Weights of a small transformer language model.
Architecture: LayerNorm before each block, learned positions, biases.
MLP neurons of a small language model. Each row is named by its layer, matrix (up: input weights; down: output weights) and neuron, and shows model dimensions 32-159. Each number is 500 + 25 x the weight over its row's rms, rounded and kept within 0 to 999. Numbers have three digits each.
After each neuron's rows, "fires before" lists the tokens most often just after its 100 highest values on Wikipedia text that the model never trained on.

L5.up276:525483488464485491500499484520488476493511510468515512483513506462472471464452496492466509514512497521513535488503480470534527476494533526522533513481451515487496488511488529525505476516527508485518531492499534481513444526514468511545456474473530468500457523469503486510495532494453493468502487457495432483461542488474502473504470514508522504497464532512533486466465517538529494551514
L5.down276:505463453483503515466547506478463534483522458505511487506512542489534518510507533535482496535499481509520466485491486483496495488503476498492551521471502495489500536482527470490509461567521508540497494500474524536467487478511487541488411494477495469482491518485446503518485498449484524508520513481495504511498519523467511493520513519490469538478504555482520502481426490509497499519547
fires before: "merican", "m", "fter", "nt", "l", "t"

L8.up62:521520563518468512483562525498526510512529468467512488516528470436525489483485523498467530560489465536539504518495484518500508519481481511511528531522507526487518510533526487530508471496525466499502532465479484474479519487456516452508525503508480537497501464556500470525491510496497482525532483504486464460501498488502510495495515539483512486502479453505526492519488438506505491551467
L8.down62:490534485535510512492527478488525453473467508483495488482472470490527495478468481437501496443475493519476506469524491526515475500524482596540484494454523502515506483544489481523478477513494511462461532471458506510514504525520536491524497540480492513497490471496467488513451509545472501501516494506463499489533486456501531516491480507501482506450474520522494516495506510510503500533469
fires before: ":", " |"

L5.up21:463522548522547508527519505494464465479501522487502535524490464497492492516503509460493498522484499464550567512451493550557493547478533482541477505532505525461511482448481478515477559464491522464454512502493510502508529497515489494435491438528535479538469490531510499509511470489509533466466473499520504526476507502474490497516505487427519534502491501525560464505477470462483502495495
L5.down21:467539488485501475492494536555473515502492520525467490458495505551538525503497470473488482518493508494505450466499513533469529517462483497428501515487494526417523437532499543494504527569510484513482516508489539494490492491508483539498442471480475526457509512544502500506504476515500499500509482518515509522471520474476505496508560479517535512497510438508497540496467502489506476502505
fires before: ".", ",", " to", " and", " in"

L2.up22:467512501473500514513529510545497519536509519485522490542490499513502558472513514498493488504525512489497502495458470466495496460490464522561532522544480472539487503579563525514500515513479477477491460504533518481499484515516492539518472475503473487513490505474509541509476495480475488479494479476490461470444500462518510517486470543466495495536489508475535510520486487465472506452467
L2.down22:521466504480490540509504495510534475519550520462489487475507483525482500486476496515500548438487490473511529483492491481526556471487498530536513523518527496522520485533521471485480477483515453475447492472509482512471509487507534508510485533505462492523520550498508503517495476469504521511460506489510499537520490478500522463560474523416483511543498542474531489509519536502481534519509
fires before: "ist", "m", "-", "n", "az", "nt"

L2.up258:509564528453473501495498500510542476453473479500512494524463518496455456497518469445477512495532488524544530496505517492494479510483491512504465481547475500530460502486499505514467496486502499468489544491493507472522483507521485519515549519486540481522526483450470487471470534494506491518468507493499494548513473527468513512485545486482533486509527515471513520510502524507461503544439
L2.down258:536513461501499510478529480476495484467486497476517489507526485471501501514485495497515488566531495536503521509517529493508516494504500534522459472498524530465546493509491522531510517535505497521512498457494513505524494447523539539514495499473496530470542501502521505475490588468500472490444475494468512463516530556572499506495526493483433498491509495496514487515491501502466459480471
fires before: "|", " as", "ered", " for"

L6.up149:457482495494476475484517460489496540496517510544510495497508495500478508511505506487488528522499478519481474519477492502475511493495511547519524510519478499486495487537590528498514445519513509478498518545480542495464489504551516432523494535454534516499539508527473506538469571496462458468504451477501530520534500520488508484512517521444548488485494493488469493518533494520519531522464
L6.down149:499474510487465485512518517516510544499539493499526507489502524500484458494511484466436496544534510504532501495485496498515473512452487509507579471531525531486490473490491512478481493527513493489549508510477508485543498528472502477511490506504508529473493558511484528479536562496501508469481478512495502495482478520470500552483506478436500486466528516478426510455521485514519526509506
fires before: ":", " by", "art", "ails", " on"

L8.up446:505475527530474515512541455512465481478535534492515485500458506523511526462440531471441496521498486530533506509493513487495502487493512528518529534483483536538470471474519496486503490560528474499512518541512483520511520519482493481515489537479482524480517498511486495460522480502432499499500485467507500536506506469506490474513492495431528486485494454463491508489513462529515501488502
L8.down446:507495455468459482523522474512503506507527481481496502515493495495495508478478529509481511449468469549509530535476511513482529539536502549535465490506538521503510466504488483542496521517491535442542520520460483508480534509542518541516524471481497521503485513504526502477545517528460521460499456489463482508516511533511500508491472488502558534536466508484447500503493457487478528497463
fires before: ":"

L3.up399:501497477481524496529522483496486545542521507481532451514518499492507506514498475509496482503482524467481501508496481516498507498509482540476494522508470559506474487519464570555510524511472569510503476507529496488455543486462513485451485504537469519492536462472523480521462515473494500496481515510502525571506475502490472482523503484473536502485473450521509492480493443477550530508476
L3.down399:494542507547527546525508488538495514533460505518503493496488477533507446494503465491525515505485515460483490515535516479488516549523457536512468517455490505484490526564480516529505469511487519538519513508514497471465516503475484504530496494486474540443478532467468519500515473484540531531517484520497522484498509494533470477502505481533509481520529487473564490516539495528504504486507
fires before: "1", "2", ":", "born", "aged"

L3.up74:504500491482465488472540471509504486489492521476532473512511531510493525489547486503460491490483510502505523489500546462502520516459478514517514509552485542521521495485507531501521494541513498449465492466455495494512508526507507544474517495502509471514476476517489521488504509530522474494505490497503497506497499456512501490514406517528486490519535494509478564479490526491485485517516
L3.down74:551518554524494494491519503497486484488527520496530478493453534556514454477510510458495507460512513492499515523507503525474547476472466510511508483517545490521518535477479493541493532525479493511500528449498498510518515526486507513534526503517523470513490476502544549477481506494511496501483506521511484483507504466505498471544477502516471502554519533499461499520451503509541491488493
fires before: " as", "ular", "ilar", "ures", "ul"

L2.up71:465477512468542484492472522518482511529474531500531509488471515503475434491462485482487493542501505498436515516513470520518519520515528458519488497530518526512492486548556535510478502490487511449492519458501503471506501495486496457512512503531517468460519508476473472544513536512525518507506477518488477481497518491484486542535485512498527472530485471544509527510487545488510501472499
L2.down71:535435463527538498491480536525475535526509448491528497498520517533520482506492475493471516506491491523473527475516496488496506506543528460513451491468508508540504506487573510521495485491469476482451510450468501501515482507496467499536501503502482509491507512465502506520518492506479542517496481512459525517510459508516454508501446507487513505516528513530470511534517538517489508516508
fires before: "pe", "p", "adem", "ron", "i", "ross"

L2.up211:494527458498470505483544514479528545528500493469518555544461519523495529492509481477507510467497452510483498466518503515481479467485505470514494500493512471539461491509480521497514490528497501505499517480508501490488461471457496546518495482472518505473466514475488559490530481524522495506503481489489513497492535487528459504492503521490510442522484514473557551496486492520534497506521
L2.down211:528501502545545513494533483512460467524508481467481514497475519485482487488444464481455492489503476527507480481490525514515521483479523464487493496475525530481501500490507528508494490552490501502505445473517495465514492513457468505537495533499532525532496483533493471501515512533514473566485497521538486505528461501473516510491485487509489472509519500513563500471513501500461478497494
fires before: " as", " to", " for", "ies", "ill", "ular"

L10.up276:496547497492497496544501492447472496496499495479500521508492501477483463478486495529506483473447548531480506480526505498495540514464506492512475480478464503457517507509523532541480509528536517455479475518464510495536513458540485463480487532491511514494519486496467547504465498498494499497465497512496489521497570489452486543460444504493491505443500553537489529531527450498479492481511
L10.down276:549533485512452469477486534460486518508517501490491536478486507512517544494442486522500516532504492483491486499505507491480500467461495505458475509498511459480479510513500492493508459496490467475556504464500548487528509524554503467492511496484516516493489495476475502521531495545485503497511516454488481479469567518488487463524526525527480544512475532506501527548486485479457517532474
fires before: ",", " of", " in", ".", ".\n\n", " and"

L2.up459:542521513501539493518466474479487464505485506525516477516493447500498528507495485507468493517474501511503517446484505491497513524513475549535485509485488491518526584514529487522476536495515490491508479489480527530487479488464484518484513467512528497556421507514541470474511517486464474527446515524522514508448465492521486503492515450490508477454484493514527549491507478476507498503502
L2.down459:484520412515537518526503474494518491468508467493490526482506536521494448472542506498483525502500516558491522544473489511509516530514518492524495504477518489497508511484501466487477511554489470501483540446456538517500444483470508495515511503491516485523463513546534508521490478510476529527478531530532499528473477509536474516506549495522511478490480513477511494457507503474517480537529
fires before: "itte", "and", "ission", "ac", "ital", "un"

L3.up267:524516481459479512510509547450545540500504491492521494518493468508526486512473529472440470498512540440491509496497495498450526504504474505505509536527489486504502464473502495519482484478543500504458538516512536552555509557486501521545539485470469516497517520509524485499495521536512472502513467504460467494497488491508530486502543526478534480477492476519493500504463489467489511472507
L3.down267:524457474509478512499513523445507504503466487511492528516508493455525524488461510519473446539500511469504476528488496532467551475537475527535501507519544519485549454528500513495472489507534513522512521488481550542488509505508513514508494460491509512530500443510539484490487501521495477518516487531469481475535460471505565427508527515482492480507508474449477506495497495466478499524503
fires before: "ed", "s", "ing", "ific", " |"

L9.up434:454516484527507513471472494512500474499528479517487516513545490512546480495468506562538484535495468488476532528508496489502501490523463529490493551517482534496500501474487519523512463458504508489496509500511513460514469504505525491488490456479449526533515528466481503462503518473474522521502522459467511543471541498464511492507501532547514533479483489508468483527531499525498500504453
L9.down434:491530530540499479487495520516478546476485502508486471477534461486480513496515483505518521523516530493494497503517477523494499476485505494512505544472521546407515526481509487519492502543488511549535536546492510545557491521469501512513445542454515506493517494518488503554480500436531478529506514513498499492511510532506508481466504469479493548512512475491484478485517471503503429499530
fires before: "1", "2", " the"

L5.up85:488541487525566509535494507495525477509474462459494472524495522519485492517504506499474567497513486566517511467497510531487515489478471517504515499509461504533469503482482477471473513481516505507484521498461504520500485455478510419448520486512514474509497455489540477480526535542534504505491512517503529469480447559529494507522499495513556484482477500506546525502490527501476477491487
L5.down85:510518531498509554505475493496530521504501467514505528485517482501488514507498490503476543525504466525518500498481474495456483479465483480532506488516484470521516490484524457464494491542512481485486495496458532513487524448467477484465533499453524494487464473511512520493523502420497475542496542534505522522490521531515484457522534499479512469473499470509560563511495552444480476481513
fires before: "itte", "and", "ission", "un", "ix", "ered"

L3.up325:501470542493461498491479504482482498442531490495531500517477511514499526514487547499488477544545492431503490493459502500493488485492492511510458540541518487485512479517473503513474552520549510523483542545508512510516534481501462497499490502486580497486471497507515443569501471502451506491454524487442477520495502483540510517491491543524483466475488496510510530503496487491497511492484
L3.down325:492492574492502547554527509502521464466494495498422470507510476522520466465451522475489487491501527486486447508519498548469464522479521526478457527488493480494514488562485498524498480492504488489552478521530511496514494499489488492498508482479499490503463518525548471540507453515516504533489524544507471490512521504468552571524486496468505485520482513500503508480502508459470511528460
fires before: "ed", "s", " of", "ing", "ress"

L5.up18:504486500519478478506495532512489481483472541487482423481522447512498500475484512515501476518500543491498496494494501492523463505494471484459530512502477495479453493546514512495498519455485523467501525518503493515546509508499506468505497527516479523500483453477500495534514491472446455525529492495531509522514505520516523469521525511438486537448491484469490497421543531527496523536498
L5.down18:501507478491517451506488512512515540564502498495494461510466490494527530529471543498501454504500515517513503488507512475484475472483572479533523469487513538492508507521506500472527517496517479451516502537505488499483520523479482523523485544521511518453501495483483491464508496473465483487542486467471500490481510503520500493472490513475476505503495506522480498503522492523497490542539
fires before: "=", "P", " z", "al", "==="

L6.up477:517511521540499465473527504531492492518500479464509494509513436519463456522436468540477519546515513509539482476473517507533524467471494523498487476519529523515507503510492465501487520502446525477518476478503541501474518505478457537488490497541514474490523501504495539520527475498484506495517507489460478515509501482513494501449500514439475469486518477453498539491535522552519523510474
L6.down477:505561476501498496511504476492486525488506538563478496523534464513525504497467512487518493503470550498557508463532481522510451482488520489488487423470532479467486496521542504470508498513496509506493494450471519504507474516447470491504531496493563511453463500477498500507526498544476515540520520473483499535493530496496503501487491493499520424464512503521515567462523495520482536514517
fires before: "=", "P", "C", "S", "A"

L11.up192:514514524569502518463469505494496505486467468539528473475470486510523491482512500491518518514490489504490453484484527510493468505520471512527556513542475478527519491488521495514480524472569461445445553495472481524490525507507518527512526513535521435467480452514511507482467507536508504469506521490474511475496512506464521517482506468490501498506558472465443536489510468513486497506505
L11.down192:499472482527484495418479459499519524490486522521512493489544481541516509466540513490547512553467479471520506455549463498490471502521486481439475517514516486463508494520525500519479496500520487477470486448498495569496503494460509530501517499491513499506523490469482526471483531484527542517494493459499484504461540505492523493495483437519510498513551479464510483525492442507511459470539
fires before: "ed", "s", " the", "ated"

L3.up40:515551503495476462488512486524475519487524506476556528494501480489483480540504521499508500555478486471522492472481506480482497448433534542492516473485485508505482502508488504522499532519488521495516454472540524510518464483480480485514505468490492498486454470495505495525514490510500530508499472476469490548568523487538485493499523519488517527509506473497483539507510514538503553487492
L3.down40:483454514503498522525520484481513507513469492495445479492514547488503562505491492542573498509485475526553478490512483524497492531496489557476532518507529517481488506503494480468540504533513459504483459508506531441525504475501505534474540477529486498495464493478502461461521515518513502481521528508434506492517564479506520527483519501456483489536544456488524480446502539543489496512515
fires before: "son", "ov", "os", "or", "el"